Part of a small language model's weights: rotary positions, 846M tokens.
MLP neurons of a small language model. Each row is named by its layer, matrix (gate and up: input weights; down: output weights) and neuron, and shows model dimensions 224-479. Each number is 500 + 40 x the weight over its row's rms, rounded and kept within 0 to 999. Numbers have three digits each. A neuron's up and down rows have the sign that makes its largest values positive.
After each neuron's rows, "fires on" lists the tokens most often at its 100 highest values on Wikipedia text that the model never trained on. A number after a token or word is its count.

L5.gate371:420492483539492510535537494593434484469486436533488485521428453516582496504517432444496472505494538577525477449516513447449486389479480578453515482475443485455485482426518551523469439448540543459525507393451443537402466468495484608500475542519491515518537518510465448495581559559527501486497557474485513512502462425444559480434423510564526466491523454517433515491484508518460543504431510464519489460480516543466500536483517502487445526506436502497531488524571511536502522531463471509510535419500519512556497460545476491508448527493471494585502520490527462484557418506531511501561495545508502503450568486613539449503559524452462526468550478493518537502464465488421449483457459478565522481545511522536454530490455458493502531495568463486491516489514435422522511462522512
L5.up371:514471551501452528481460478556463498523487562503496473496489478500544570564475479540513511501394474472495501585496453506386470459494520485522489484462431475520439566482505627445469502480490492524502437456586456554531625487465446479483510524453516441528493473542529589467525546545536510492560503409503506546451523473415486528514513526451552506490539477475517553459500501526497519555470523460447492424538514453502572490543593527486464549542486507478437487483525507446545518492456476540488513451517464572478526499514455521454448478472461527565499521551556526528500451499492542560553565480487560506488514522535514469466539471499504494494489481496435507469530521502473489505506477531576524518522498549461488600508511490473535499493430437507574482432462484521489465463613474
L5.down371:406452534475514505488479435428462473531558460518544400539526489475577562523543505441466492494468492451530524549460495458475444515524466490598527527517592536476459500499438485513553492499512506519583545453465629586557492498468480526553509555507537448542368511509482475531504575579419492537503496512461494454529519526453598493450465472500481450441528482474435500543506461588508520493527472480547501500442447418504462508487510575454467532512455512462486483489501535522489443516498467544462468521454438492491495485534563531531496476477477490507481485457513538521522450501528479534508486448589491442488580510496480492507483516437466503537589559472447468467477389425531536493532484517563546513507480518457428421463459511519481532485473547516537501566526498490453508541530458
fires on: "." 44, ":" 9, "ia" 9, " of" 6, "us" 5

L5.gate2140:497516486520508519582542476472413563507517560513451476441460513513583461497498483533528418563528493432512502510501503526484472444441547477531534528513516507555487566450460498465475392516476554549552545491459487456465515518505493507482514427567488523448504511470569455433469546518608503491498452498520542465509452559527482528593484502475452537493526486481524541554444577537539531486540514506503469513587496538513494435510515482486449521585423469511493476504485527516437473505443421560511497505511478530545528481552487445521460481500588531524460458489491498527518512529454511514479531520503505509471539460508451525492539470572516505479503476504526501539475534470501490504512507536525374456448513511541411499498589481495536487434531504470497494477484415580479550495552500
L5.up2140:531558533554534523482459551495500481498484448487506455541467473545520551515485534483476435451553486468541477562502414536488468499489550433491472435471528485546513483447584522467500494497521560457536531499530498506523525482479503509522607495430489569511468565495469590508474529485508442412431467544530476498550488495489443482536461455500555495492530511570565583541432500494515401518527529531548530446436557513460430534467482530484421486487497444464621453523504469460550502514482497538449464504557446481528501569482511477486502470489459471508550492548505410468470491446515511567592444522465507551420552540521558469551518473555519512537520497565473478529475549430472449510559515468544466474497473526500521493475460539507602506512480503466536448456489433538560593502515560
L5.down2140:511496513513556516545495563506548543605513509476443493588521485504488450519504478481369408576490576484520493501421503518449422439559521491496482476503563491458504485526503536494516484527492503478533500490542502543488448542480425536500517495502512471500277500466493499435485506467540426486458581475449495519603510504547528491513503487497563494528463542516523611544429501540505512475423495528499543521503530494465493525539451508511507498535530517559460466469540526477558496629518468529490520561470450501471563500437509542509489416447424478456561480500512473520512502442546489535485511507457544512538530492555495539502493527448502485471534540575489463505506520546501516488500497517494472539495572525510525536518491470416447501481465479536478487497522524490533557532500449
fires on: " of" 61, ":" 15, ";" 6, " for" 5

L5.gate5:519510554505492499539526560503491527525511484514444507528517474446530424465448468509502508413440481500454501536560554500509520434528519454536436435497475570459489490468474563433457546566515437502548477543503420509416535465405513434493515512528491470430519498521448492529539483599466467514464473462518468548477468477481523498397478582491548422482569470547493519516507474442444532471470487537524508481502421508466449485567490462560460491500405501508515451492541504511509586490520487492479509488550494540520570508498490583498497456492491514392514541528525450561494525478456499464538455490508442486480581515550472522534551500512466597518615518466523495509513502483530564529490510506524508454543515506485493512518450479481509516462479430449491481493545480492455519460547497
L5.up5:574495518489539552469452503507457412495483495494496415458529522490611521491555440478470517461461549508513462492431572564509428433505506520482527489461420580552484497504521487514445502512513498564480562391507471580505488496462562483422507412504516530418529501396502528516478528534488445467526453480473569494476450449512522485566503415497482456519497542455436480496512447515486484552416548496479460522549523503473486537470504427460436488520504481520585420537461534500462527445521484427519437499568470454466524417524495440454448398496493481601509539462467506557509523526541579497473534534511498544434487488546467472475481479408514517549507491559538452521472507472475487517547526483574501496457463498538482512481504509445479484490595472496421520548509489525582514531557447
L5.down5:519449534486514456489447439468491452483488592462417461497524542483495511522556473521513523470410452546410483545530504521503548536614491473513457474453543511435521570457543532502564506538576479500512493483487526492528485538441465505569571454482522461477320527442488515515516518533567430430541477449512523546520470490507478460582457505447501512464500544485452501468484520510505575487520434496575535476476494531506524510503419510591463447488524518526516464468470536538532563512508497412466490483507518537461427548492563559444497538463506547509518493463474466543473495520481446434525516558520486420471555525542533497435465463487577504519536515519489503500510418558523483476469489482466510616570448515452447467527453476569556486485471518468471519530497491461518557494466537
fires on: "," 51, " and" 8, " on" 6, "-" 6, ")," 6, " by" 5

L5.gate1634:538504513555517428492541525540517455533493548475506542482545522486574498487418537507477501529549477503613467496565570532467502531533572546479500548512484513573477460496480544491535525524463566514527534517484508582447531478534511462496510488550484513411535494519467523522517518566508442516482429497552426494454512442473480541524483517518504476472498477498454485535416480541454453540486422545477495519551543540450520487447486466489483509526488453481491449501432505522567559500480457481533505534498428576450512471505526390496478483442510586529516562519503419457449560503525492472533477553544603503471428509513445504480549427584570552541525508530514580505577542492468531486567398540518453456524497481539538462501484478475486547460512539523542459556448415529470553411487440
L5.up1634:472520506526468414510501552509459466460488530516493446461471526498535530485478434587523480455521555452532469515537544530520510433460438496542536532473457466496420431528474490505469534586452550504554469447508477483495545582429514533552514552516526527502501458586498566476557530488504431547576540438536498488496515464484473554509501529462502588583463487576430574455547417482514445512554459537472522497530495562408431515498536555536436525511505500559509471443538398528439502524515512620488475521504481500510562466550462537459495506494484484471541552479522544493450518564540465485424496521522438493469505525526401532589506468493607540498546424556487508463499516499520455534587509504497558553568447480542523477488475447488475513522495528532499493530450485553473531545514504
L5.down1634:552483448474530500499466465561453479504452550488517439432433519539441467460535544552504518522539476566483494515432505464499540440528522572507542514417473530451479519506491543546474467501555585446479593526492552466474480521477500469503590478536485479519316505512504462584523493495492426477471541496437508524493472486434553528499483489555540469586468514508476514534514494516523466539518516535540508531532493472471449437441496503514412498440479554446555519510498482430494474510525472551491519515515517533382475469535483524537512487463492508418517533463535493506487544509517530511480520497543473534469514503520429582545526475512483523484518520529496514518476423467483449484520514568447527509538494479618494447479439449411585478435482497478420496449548448484513543458557462
fires on: " by" 23, ";" 17, "," 9, " anti" 5, ":" 5, " Micro" 4

L5.gate687:538490584518532528547488485532471518494519508438511519540448525577561548535453491470434455501542574509546527468491530457517467445513505532554470436551556494604575511465501460483538514512498591498448567482487510596489428500466540540502498544513537479541491501537544525540494509503472507397568475489487555497534556547510539455558487499541490471542440459422463486438485534538537536472510514482529470527504548483448499549530364481593488502399542539512496540480412581501451541489475449499485434464495454502486525488517462450540497503502502465551459476545506470451457505469510522535481488474445534495496465444522510497528456428537487446484496472462504472519481483494408462461524468489488499459528459516439520441509457518458489497457455475493507440543556535526459563543558447
L5.up687:467472472528460476530558523486559520402517511453494498511478512435499523504464485520527562477552514502498519447498475525490468578453502503513482482488535454521486410498473509414492466428500494504445496465535486472526486489491574555482557538442499449481509512464481521500461498463506534541528522520547530515514477479473465459508531529493504504474490504512517533482481522561515553542500469518466472467543546444482543519542447525555494485478552498519518474432394500460497539462454503439453498498464527538469569548483537490466465493470478499469594464500513497507479484458529424547539522453435580495447516517435443501432513526522476537559417480496474471543532471414546507408449428563506496487513519542547499472440520485564482542450467422510420487482543482441551496517538393
L5.down687:483501457490477524522512507481465486579445498400473542529492489500510497565504504480514535451532599487517491491488515526473489505543557471473488436455534424519514462429457473460516459518561513515451484490508557460443542489511475505486504516518574500461329440517518499509502417483539462531517514528519477473452463575431458538443504500560477577470462549495460432539529518473548553449435488442492416531483388485513479516543462513479521573480434517537446537474503545519569497455482501469537580489479494498513468475433559495577462480417521569509478447539506527524614514504557527569494474514491479480529564547500536529490496509535514516577576474496496497563432461540533484438504477495522529466530517529489523474554491495441501511493510524510576434524470505523492522474483531
fires on: " |" 45, " The" 6, "4" 4, " the" 4, "2" 4

L5.gate541:438579520571485525578560512529453474480530439492461589500483463500500523458477497519484507433426560473524478534493459501454418486508527541443481512557428525537474456532504534478473476529511507477477534476589438579491497460552506449462501557471514444449540534479484559418509615457528529458469552533481465498539532437522434555454492514516565515542415475473533550466460514466479520549484464497535496499524529578489527515496498522456465465515495579469546466528510477543532493458488525531491460484555504434506495497466509442477481535463453464562497511502559451540570516531552567464570458538550492552519606508488527485504510551504456554492432488496457553494470526477441504439473431504524487570529511497530506516458462419493475540535568490508455434449459520436508475464523476
L5.up541:458484548521490504486526484532471423554543412478515575471626545497556564482443526528506537528496531424462497563433519483530529510509594423531456554572540459512491511552476500473478492503509557463458504490547521534554488549546445422527476543493464469523520501507497552518474497474496534490478484513530514543487532462539501479441561504522540442486452481583563570409527567454440547525451538551592479467580515492499478486561503473452516522491494506434455533546526519563499534513443580489491450516496487510413469523514512523419521507465431408479533522466551489498531447520537485494560472455530434502567525454468501469518510468447463500586490457465491461544477567406519548493464509554507434538560557488562551542547535504485510485517494471474571449458521499442486379613480475
L5.down541:509465552564476491486554490542507560507507509439587520564500513447491526478402484557527575549504541485540522499518520513514484435462539495500510497511530516524470553522534485483456494497434457509527481500465490481511505520524475509523462522478504479571372471460453529558506495476562541550487489487564561538429496493516547418459597457495488511465443454485542507471544506506469508500456515530474520402505513530483449478457532515521536490492595514417393499524531601507488518479488483496468454543469559533469450504469515545470494546538436564574488518499489508452486461505485446547490453499491536538556455528482561570447515528476477497557500520467552462483474511413551560491525480513514471485524491543539511506550455459452455518524423559557570488455522452489488536476554502
fires on: "," 20, "." 12, ":" 7, " (" 7, "2" 6, " Bri" 6

L5.gate104:485491491495458486482516501464490479500491538473496622500469529481479490518505463504461524510493522487512470478517512481615523451528493576518529474526452467524527514505577481455517446466504474564531466461534463527537463465601563513529537441488423498456486522458538510497488507547455505505520464556467486468444497504469553525469552507533496467580458514465475558507525490459468504506531497498531460587559555603540447462493433534526395519508508482476479490569436523500513446540518420436540448456507503460476520487514475476498497435448456514544472462503507525441483506521476540469525510463492522478474423486463518558488469543576525447521444497577523489523505457478437531443475446528431459504461543419515435523508488506462497476466516552559483506484623469520489524432548488
L5.up104:447504531475445434501502544494506535441463486444484516432469597474554456452475525432478493418495532495503467486515562441519491589460580549525453455474522530380463444509512517509472480499530530534488552545542474566477455546478437524468541554422504425488505479473501481524446486516475531539556522517500520413523479527441460506425526495547456455476522552522483459511509555458519475435498509500460434568454536496493473521562459558493497493465561530490509458565469475473490559525465444552520453429474463450556488501486477488467543458483541523551504594537530538506462448494385532549529600495479501510527434522487482455431505422499453550486397515505446510537506554495504447475556473503540550459503490545591500433403503482456555487609496506595399533540485512589482478438465457
L5.down104:514547486510494470536537452420509548559444494501442444500518542567529543518451483492467483435582511429441457497544447527558530526416490490550457480543574541561497457494472500559432496513497570509509476466518532493484484532566511488541506491469453501438423576409532561557528410525467492590427483501542496478431535431481512467452501500527466541519567567461510429496524509530563545498567429501507469546503440542482527429534497475495469555504560608485530461463504464535465553518568494459508495496512440512478510510536502492535433524508478413533425548493554503441483482499455500535475529545545480527545509491474471556490475515511540523497514520427521502519416404459540471513515475442524536496429473445541492509551489503575516522460455536488511554427512463545524447531531525
fires on: " " 45, "–" 18, " |" 18

L5.gate1256:502487528493508505570486557559466457471525461494533555535477519474535535477449492533488492478576476480474504516552568582514443470449499523530498542508528514544459444510503536522476492592481510502518527438487513528534478540508523507510553520434433508519504485513532427503487528533434510504575465551502481505532479521545475505377504529546467525534488492498493556427489518492548477490462519513542540454497494544459463516452531530534501475464423505505490478474513488503507516543514528495496518445537504490511501550537434517496454616502469481495372516529473473491562397480531469487497379471466491569542514483487554492560511417485556503494567537424445540516515495474465530516423446560576563507519517454508546522398544501536531522458579468426516492427553470507504515461465448
L5.up1256:504453521444543496500496467472436468493499516594489485533502476496532491494523489470475532434462509513433551551477535513511454518537561440450469558454476429470488562532514436592472491608529476531503508506504446543483451520438378530528545496495487578464498464456459517445584540490446528516490466478536432451541486495554476482464497526528549439488521477542471473493516579435527566516411496501490490484480491492553552488557471510433436455508452492526441488495543538502455472490486503502488476528518485521564537501521376472490480496454535530505500590522498464487500539513459557400442492501460493521515553524522520510526523497464456526473496487467554486545496508481492501510508525522486496528512442488514453552432484527477496485521551494450499476538416553552592561468471469
L5.down1256:489412535498483551508480503434490547499517498583491513474521477529569577496564530528489510511531499484449489529604484492520514564472582503499467516468510534509466474565459532477436502484480465544569515508560532519462479526460497495561525450533484534427305514507526461503461540484502471524559464483525529549503450463446516573479470519524516547506523507481472535507549529491474543446501533430472491515431439486506577534499494463492466571513466492527548518476486557521403397509506476417506540491496542445475470450463519567466485518511571511513494473543556526518519452451524511501519483456558567546519475561491550474409516451519539450473491472513510499516533466378564481523478519472481511529426435465487414549527506449584490477499540438553514472501510464452486521485444497
fires on: " B" 22, " of" 13, " from" 11, ":" 8, " by" 7